{
  "n_layer": 17,
  "activation": "swiglu",
  "norm": "rmsnorm",
  "init_std_up": 0.0356,
  "init_std_down": 0.0356
}
MLP neurons of a small language model. Each row is named by its layer, matrix (down: output weights) and neuron, and shows model dimensions 128-383. Each number is 500 + 40 x the weight over its row's rms, rounded and kept within 0 to 999. Numbers have three digits each. A neuron's up and down rows have the sign that makes its largest values positive.
After each neuron's rows, "raises" lists the tokens whose logits its output raises most directly, leaving later layers aside.

L4.down374:509521469544465531555495498551522510551550479570589554457517499522518485460606551497435467521527535496516404500424497508512532482481481536520527547437537562564523478410448462530546563527458524496450497494488462413519463419538484447471540538513533420453577472534477525528590420518488506484510378499534521512565514471490520538444413474483559506511474503475466480505435441480559570511543562515503498454458511570487440480471468503533549505489509510504499583480546540541579500486494536457487521439493541498501511521434485479506518604579503538496546554505493481482493531496434508541535486523556467549569498563536456514501470444532466557463516620486505513481437541569425498498515516482446444458505502488462482495487474494484489478572561511503528509444525496462514493544471446
raises: "cial", "cy", "zo", "cing", "zer"

L13.down873:481502462531534558560536503485549497543482587546535461500541436528506436496478467429505480566468490476476514493525502527547609496560528492462509530530485552570508425516434498519477566427530518520492531530599522462452508469437533472524595447520474504488501518534501498486518510426481500512554488489551458465535531504483524501491491504441454474541496524445472488459520505452491459533533475516564415475499496470551423472407553507548557541488436484477494479486487523418465499490507490538403520463543522496504494521536505471467476526443530445467513523452502509409441469582528458457529473469472563445548485495500515573474549445500511538579498538520531407491487532449509550515462502480539509585483534568516449455476478432483491536465495457514470407519456475480484516513547483
raises: " 2026", " 2024", " 2025", " 2023", " 2020"

L12.down315:419495481469468397473537496539561558440509479492488533442532459468496500505453521497514459544423451508482495483443551544446522365520470495483475450491431560443473454529500515525545466548547375529493537494431502465559526538508492541539535477495530455393540569492444506486501529471476527491508502531425497518488508516508496500533442529490488510475569538552535503520485556485452533514544546508477471469485434454514433489494494475492460539515492460511465548488455488488442517443510566592512478558434427481534536438547571505493522463478519544509477467510482503445557527539453515449587479461520552525530552446459466553434485563531579496457469530515519506568536422453484487503498464504500531445487511500530528530538477517447603557504493515462488498438502580447537571521444490
raises: " records", " analysis", " charts", " report", " listing"

L14.down806:467530437451549500425498444471511448475426466479457516457531522426532498449585550460463589477537483509565587537530472526502536499501521528446472549531545544453483490482479505515565556518537543504434550534499471504534519505512515521487502503412503484487535460487477468451494459530480547421558497511510483439513534465505428416578504504504592501481512412406494492419519462556530556466545495529502480443523540551497513465503453500511431415469420482512523572428506476527496446468455498569500494512511535509509569449454509467437577463514491524457464493458517542451513584507508457454466458568480509449548524414542538552494506510508431486497493477487427421415458542550487550548491481528511488527535510500500478515517514502432584449575558527520502526527497521525467527513465478
raises: "el", "elt", "ell", "sa", "elle"

L9.down34:501496469504556570465497469502444525481440560535469520492478424551557556484523504533468533495592509435436496543546521482433466504562508533489450462477539505507501487489451485505443586520559500471469486570513589492495608476460526429491459492418509495489444444550490506544547469575573528490508509517510495502462514539564465549463537523387411512495565533522620517518629521505418489497530481514554533551507614530477516457504530498512537516494495501503464536563525496431468454482520542453439503537482490554565558480508498478493543515494543434505410510487492495520503469440476473477541507497496492504491525536511509523542456463499470538527532497494539555417513487482546510513512509567500510514458499520477451517492510496501549533573488493521511486463541502419442431453598517
raises: "ner", "ners", "ane", "ast", "ning"

L12.down246:482563480448467499453575484488500589528516430426598498523503449483480496431519484474492517529535511485476436479505501389530525539501599520519551449504564459509532471483451567478515506497529529523559569526501578440544483513465430514509539449474432544490513538505488540465550508415480490441501501549555514538434488475400546403523468508541446529528450500521426496517533546506519542511541523514504552506501537497517467478464475410551491426486534547564437480477404476494472486502483518461494469536478458551448579515550542475492507552467506495502525507560524441495500561476536502550583529435481499522584491481526540499495539491476516498579497519411547511529438511491454453473500527523481510533426488534512503467477538508421547552449475510500545489499551443483485570480546532
raises: "ee", "hy", "ette", "een", "hing"

L7.down253:537453447470570533502477554550482484499520489592483552462538510542540488496486531533498502566522566493452546515492503523507494514449462511504526486513482544482508485407497515412530456530424490478478475502462479449476482522517457472492527602437603491479455514479491445442459529570512540492547509479482440438513490485533543543510465461559529496499422485512510511469523485506533496501513395526448540495515470430451531501562447535437567583494492532448541502502497573496434480472511482559533493464493559407420547500488468459468530610502506466409534448495450462479618518510531485499558534464508541474563507509502488447479433475495498537496496523474474589536500458525451545548456571464617494485548591500470479496457480474493469533472519476454496457481444468550436535514485486
raises: "ki", "qu", "rd", "key", "q"

L8.down163:552526498469541549505532454473537510521517531528519442413576509512558535516515446502456483445545447547437463472561542538540524522489531474549492457490544510535527512545484476545478481444444530482496491493590478470496484460546492527562520555497592440601547482427534480576500458531500460484488515536522528485469576408560533465535533526489491472503556471487481501493462499507505486550567522560552561509496454526514549377525490566541513472536489554483509504481434495539444567498510423440482573496466528563381469554521506475422594530461485572425528490459496573536502492514487517510450413467575515457539528500551429524511469508459516495528507472486416482504484446493441514501544516524522518481486515451505574478504556443546418440530510473476497532551534507519494531558495553
raises: "ola", "li", "rica", "ni", "oto"

L12.down658:508460477527475507493533490511525472509508521480547416572491471446481438551467469516437455469508517492532476528503456550458462558490424548481500466486521507458443546519581470545507459532542440472514390512572496504560509518520535536512504559433466412409575546535505525558571449455566510477517469509554424529506486483403541498535477494502511501498487545480545516441513521454518493496556501462465450506551531419502527518454532529492515512577558526551475484520501546413509523494487450461435522474570497529492550530542486442476487471466565511486544499541565503541431565395513483509476527470526496507565474506520545538555472581489474559510455561532541487449464483542453456429494461543560487479539533458533549565498489463477485446526394537451473468530497557467498530557556458
raises: " they", " They", " their", " Their", " median"

L13.down256:488517445422523506500495514503525476491498488466476510466446574431560504532505463545510523423492459442556484495503497523514452483572498459531507502439421575510546465555533527541461454447520470407476518484502558449484495482459486478443547471458563527534468519447460478476477469489502423502522489512548479462396510568519537540496486506518513549521480523508492547450522524459587421458475515538561499515423476480573503457552508515491519538461503445499476546545498499478555460456467658512507474514514444500400507477450468509501462519455523538529551570484499446425534533470539442455567441451521474504469488545517455521496549511504489523521499471540502528445515508443530510510445518487529504523423493447502428556484509564508505454548510495584501439472586519541503504512493494
raises: "um", "ini", "un", " Thai", "ind"

L12.down443:455574568525444512495540484531523578532489480559396500492479588543507515481494482499524504509568555493508516446513487539491514452441535474487499524535504478436536452470553463410489563495521471461489496552475548516500482440488527463474546498501473436495483583522492534498519509510465415556551565486542463456435491478454537476549517488546497522499472440509476490475479578472452487482492488506506513476502378463451509537492533455552535505550541499476482524561544557455456512518516477509523555511520446472446477550521518521492526531483505425499458558575418498576408535532539515408447468424477565557494529529499509488483492525465484481514471478474554439528567572492511599534529527535527527489525452458524534543526550482451506496493486518465500488542500540481551558512515486
raises: " hand", "ld", "ord", " Hand", "dom"

L13.down684:503483580514515537515470495484500444609582520498490529583498516452553513568518447509491488606518498437542467438503537513517539484510574515526467555509499514527474525512568568465446511494514526512484557468518571471436513512480440537584537451528563515512489532493431554473513509569443467529449465464498541519523486445498523512444522479500439539529456532584482444478512519475452493453532504500461487577511593527546460447463576518463518456541480471575546530457445489560542547533571478479434523550456592474605561529461544499455533475504507556484553463452511496426461509561486478508525518543489514469497487506532461428490476453535443549516498499604464478503495496565485534521556523498491413469479409572507475557522480490505439499434501536507518549495541493511573454500466580
raises: "uki", "uo", "ush", "uno", "mit"

L12.down559:490547488468553473495498552440549517479460521500503466581593507434521448498485490556481538467543531422472506467468443508481531544456531490575475446471537393461465530504511495481406589464554433483507455511452455462544556504453520577510480499509517453495519487579526364508516470455478544479564550520474479512474470485505526568488519541560554530466492524492599489484544444544446475477481482377503525484529592509510483514400483510560536449457553515526531494533500474494464524465499524523519446542494544501484432478501525571425414555476524496556471457548517481503491519480500541543512492466563493513549542514516547445571430598487488490521523524500579508473520503468507493496501479464475459530564482452479467464478466484456506474478428524517541492482514466471479419524505570
raises: " had", " been", " tried", " competed", " appeared"

L14.down377:466533528483495448507479488480531587488472476549473546487459460484529482584436467490523486559472506558427494473590486511548554488538498439573516510464503553520471455477469520463529468585480519517447531505471485535448534505482534503495551553518511565638459537513565502553499514512512504461486492508580451523479554458482502442483470470454466475501502519547531469490442471500458473505452479472459484444492575557454514529423459501543458438549460465560465508532515572521485538499506456482523492543502494575503458414431515545506494478586515490473507479485500487517458477495544450593467500522457448566474531504467507482520561503541496485508509562554454467447538548504423470510552460490494567501482470514501500489441435543497520451577529472471485540503517447523583510501439488
raises: "nic", "nal", "ni", "nia", "nik"

L5.down895:504573515496542491416483474529523550461479596470474459455488521581451514456545475470473543499522488508427490462527471461478568489483507503585495429478471527547463536524520506496485475531532487450449480518423575460454484485567518527477502483551462434520473538520536464498505483501531514584473462541521447500473552486417521525558493489554499511503485553569483424472454540459477514562477481510460467516449506525460530491559462547478513529506541527557482537446462575474551455491481441470535482526469488549476453389496492374461534470539530433475566488514496506547515517505410530503497480491473502574522479607474492426489513537523517470534491486513448504481480556515506470511562426493514564549493496454513421527467574521537561528552488516547517557459459524439542493471538543
raises: "ole", "cious", "cle", "oul", "erve"

L12.down860:468475439523551472480456494519547527462518520557448523483486481426499516469461457494517490541434468482523506457505480511485505417524475518469527517489460492432490536524507442492504602504536541465584576504454558497461494483468526568472516518515574428563509503507519553430577489467523563522457488462541466515470489509565516543435426393479502470491499484543497489490495460478458503509484475460495476519424516527562501481465474517504508389572514440481488484501457497485508482478451431541462464555476531438568484528517392551526527498530591536553469465509496515493602460535554534494547431460592509442558591498505483534477515522479546548541472488516470498527536542515544466498502480506535499444462553489513517482387508570484480452476578469483549471497539511476476509497533546
raises: "ments", "ctions", " routes", " buildings", " stations"

L12.down102:476504468538557491441508508552415503534488530462535485434439463503557504520531526485509523500585492475539445438547538472460515468539503434513522460495548512488552439513484442492499444456565490522514462507459500531507481585567556459527525446572501497447449462562505484485499485498534457449464565578531523471533479462479547493490472491496455502461511495412444570512463493492537541508483494468537525490452561533462488484562580533521477534540515559530472537491463448494524517504455465444502460461400537545563483518437539433511538518460475544504518476475540500587488427506609544526385469484475508492496494469483539497480561489490450439554486527518401478496467418506524566451477541473483458557529518480546500483477510511488492482472496518555543473491542505539523474452455552
raises: "ency", "ent", "ents", "ence", "in"

L12.down231:462538461464448501504510555579554506509524480579514457518509552479579471587481492428501482537492534489462524527515496437541477512580571543461515630499470552503503541544491466535528520528504550462517482528560512489505570542518480496479482453510442451507457475477518522476508466531523552505488522555459517504522576422546531542446498425538471534485509450507500548475526436485565548484500488507530481494547505560463532487555403464507411493548418511497507483536481464484472491481535541562576462542511441498478542458465467456460511503489546545524463535495555552512519512473475591481387490465462421488480500445551504514468496477505599558485468462448425590466528497518554555514561498428536517492474548481496480501484526450480539486534475482414495515500541471432501568480570482
raises: " W", " L", " Won", " T", "kn"

L9.down801:462546512487557511520456545399611531473531486494541523459435529466518479467539501474419525448428495496481461546457501493502502478463476495456457492517475532506536503538574532505444535500513574475541556551517454525478526506482480494466490502442549496536590472486451466507529468490523446478408521501465463437540464415560516469488558428539512502541430533476465449578504470471555479544505523521440533469514463540535483440460456532438531520512499443511446557485557493526515469540501548473466509527518448531524582531545509490502485506541478526517460472500458526494600455460494510505475533419507484460429450540503514514493526473405478552548532462489526552464538525418529444491504486477481481480529415470492491568485467422529442412533577485524508465487494449489571525527584475
raises: " Award", " medal", " cert", " award", " nomin"

L12.down628:490482506603527519471541543484565510453457501550457488525454609483509561491528437499493495534544606418487432559514530491487487522528377452527560503512491443548573474445516508446471529541523513496472501553465429491457475488528508525466529533501546479470508416510507514527466549468466514529501473496534520486546484491459469546572498524476465510512521517543515480526533543455436489491496528499469494453494587504519547517506452501478524505506545478485492544536465540498417465494541486496485581567505456493508440505489543472492484569506468452536529463451479540463478539472502591454540439468497466554497520510563511498451504541528529532558502543474504546493499434498536461472530532475524504542550480526449554533459516370448477541495479633533456502502487508537497599511478549
raises: " response", " favour", " con", " favor", " return"

L9.down452:552455562437514487507486487510499479555506450481458492529539469475505537504507453508466516505467515464500549505489496518527455526489551508519524563493531517476553537435577494507421370490463413565509417447590504467513526493454559481507531474541493519481520576487492544533487477495490566458537465507417515470499535551495459510520536545539593493507531473471473455532561440502574514552503479554477511457552520498493503564492501487482508580528491470447432510438452498456551570517507469483514451439456513429488480429484495499526488448463509410481533485511459530535487525503449482462497496557537499438477528470533518487471513528570473528539438515476485589525506484475430485504469468510457495455517507544420410587440422501441429513437536472442499542522544508571514448483452507
raises: " speed", " rate", " dep", " length", " distance"

L13.down804:492484504495520446500507469510456545556449590469513504504480500528526527528473574480464535490467497553551424464566439474527448489521469505559529431513477413499483503502497511577500525498500541518520435473573530450555494448604471415500517545527488522535490509474491545523535503544515536533510484454536482476542531479516433507520509436486539557492478522496534420491477509495474456525523505506504559482550701493552482543465527483420547509448502465477496609471470528479482470533550497560577511518500495434538527495555478477532516454490519547519511548542498515479468436470480521453524442479467485524448518502567498485509523436512537465500566512530469480548513484470487551467532569542499462544546467529484562460436438494518415468489512508500547455462441513455498550487466514
raises: "law", "lu", "cl", "las", "c"

L8.down742:464469529518478517502486536498481482442439594487460425479530520594481516532558508514511452502488505530515551485527530490464526530479529454465526540477523460513503447487483559526488466529612535548568542490509495418527479454467492475471527492524519489538482440531527516441504546499407385458538517533484524515533511494473520509402417440465452474421517522488425481491436351549542452487442480501543494416490512477477472510561355465473550446510535474544496534436513493452531579471451465499487479521449566540453515459554552499469523443507484489525514491554470469478523481444490514505527493444512533520507487499519490516487492475533419482456596510507448601459546435551514483528499422447578575506475569470510518569488451503490486495448508475536463527535489524474437528484543533
raises: "eting", "gal", "agan", "chan", "ult"

L13.down837:533561520461523472539474560425535455465459473538543490482553541478540506531514513473502484479482524499529492548512521483417576617537492489535419507546538518475521511552471435552525478480510525438474483493591517510514475504543511590549490452494513481452459526569512490477478478440501524518376513468502466445561468465453504458531426491435493441546473443475520491591465487542476456537470524482449518556496591545521418518480474460531494533512545509450519451509526511534521492496550496542415502472464626465506516496526475442476496566443408469515478507470468551531538491465542461492496471518532552486487536553468507446551527458480525466505492575507524490492526528486446472552556506511459486537415416492523523452543519528533512589456491528526520522608582544510482480576521486
raises: "-", "Se", "C", "M", "G"

L9.down535:468547518510490472511558488572493466418559575464528448548460559488522565564488532506516493533430458476447496452547503467460570531536501438486530511519486521490496460455505499534547457518535494512512440436467490508509524531467471457562520493495514418529493452512532435467485492444483503436512502513466516509480466513514523505575507535506523508561443548562480419503430513594533512531500516458520492524523464467577522518500438458501495432490492551455515451559496486537476520541541548559502509463503535508481497496518513530453479529483529524445429427505458508518503492509498463492470482469487545492466446488456426477527523477443563457461433476461496522511533380486545535493448565481466499458508473503472540474512416570468476525429479488506491556532515547526567461415549525
raises: "lo", "les", "l", "th", "led"

L14.down527:479439511427360464439518454493462411520461553521406490498553527453540523476494568498491472525474473616510496401444571487552445578546455445517502460490444484506518448543529510496485556453500554472529520535516494450538481578510476494507489555457479472443512498483500499487506464487465530476488515542497540459502546467481519439442585477459481490535488472598412486593470574471472495523507571491511512519489496555530536439522514507432567485488473494518504457508512490521535584537586517481459517443603550465531487513501512465546462505453520488513554520475485468432476388491502497489528452471473500504495480574531515489529527516539459445522569538563443489459526450511532521515436512521500519552514483505489492530496489563421489508459602539476520485511463455493448489519592463
raises: "it", "inc", "its", "iga", "alle"

L12.down43:482464558547542495489462468436475476590496556477509407446508475500501493555487544457351529511455506527466511524544496479501582535489468445502509493526493510558568512544544524508432471527516467498500452562512517485496448461506459476538520507545469550566499531492486513535530486525472463515506506579514480492548511450458528434527493518531470492531501487517538522488478523443524504510459472489502522476443569534521529467494468502520568474462477506509521523454508494522484527487592478474457399498525527510468511490472435487469526509534535476521551486479550588520497440499493527534393505528581445496531465505513496429503518417447572512501517498503499500433503542449542563504471486500517519505490537548526458463435496506575503515539607494440577430449503530465482393533415476
raises: "hi", "om", "cho", "ho", "har"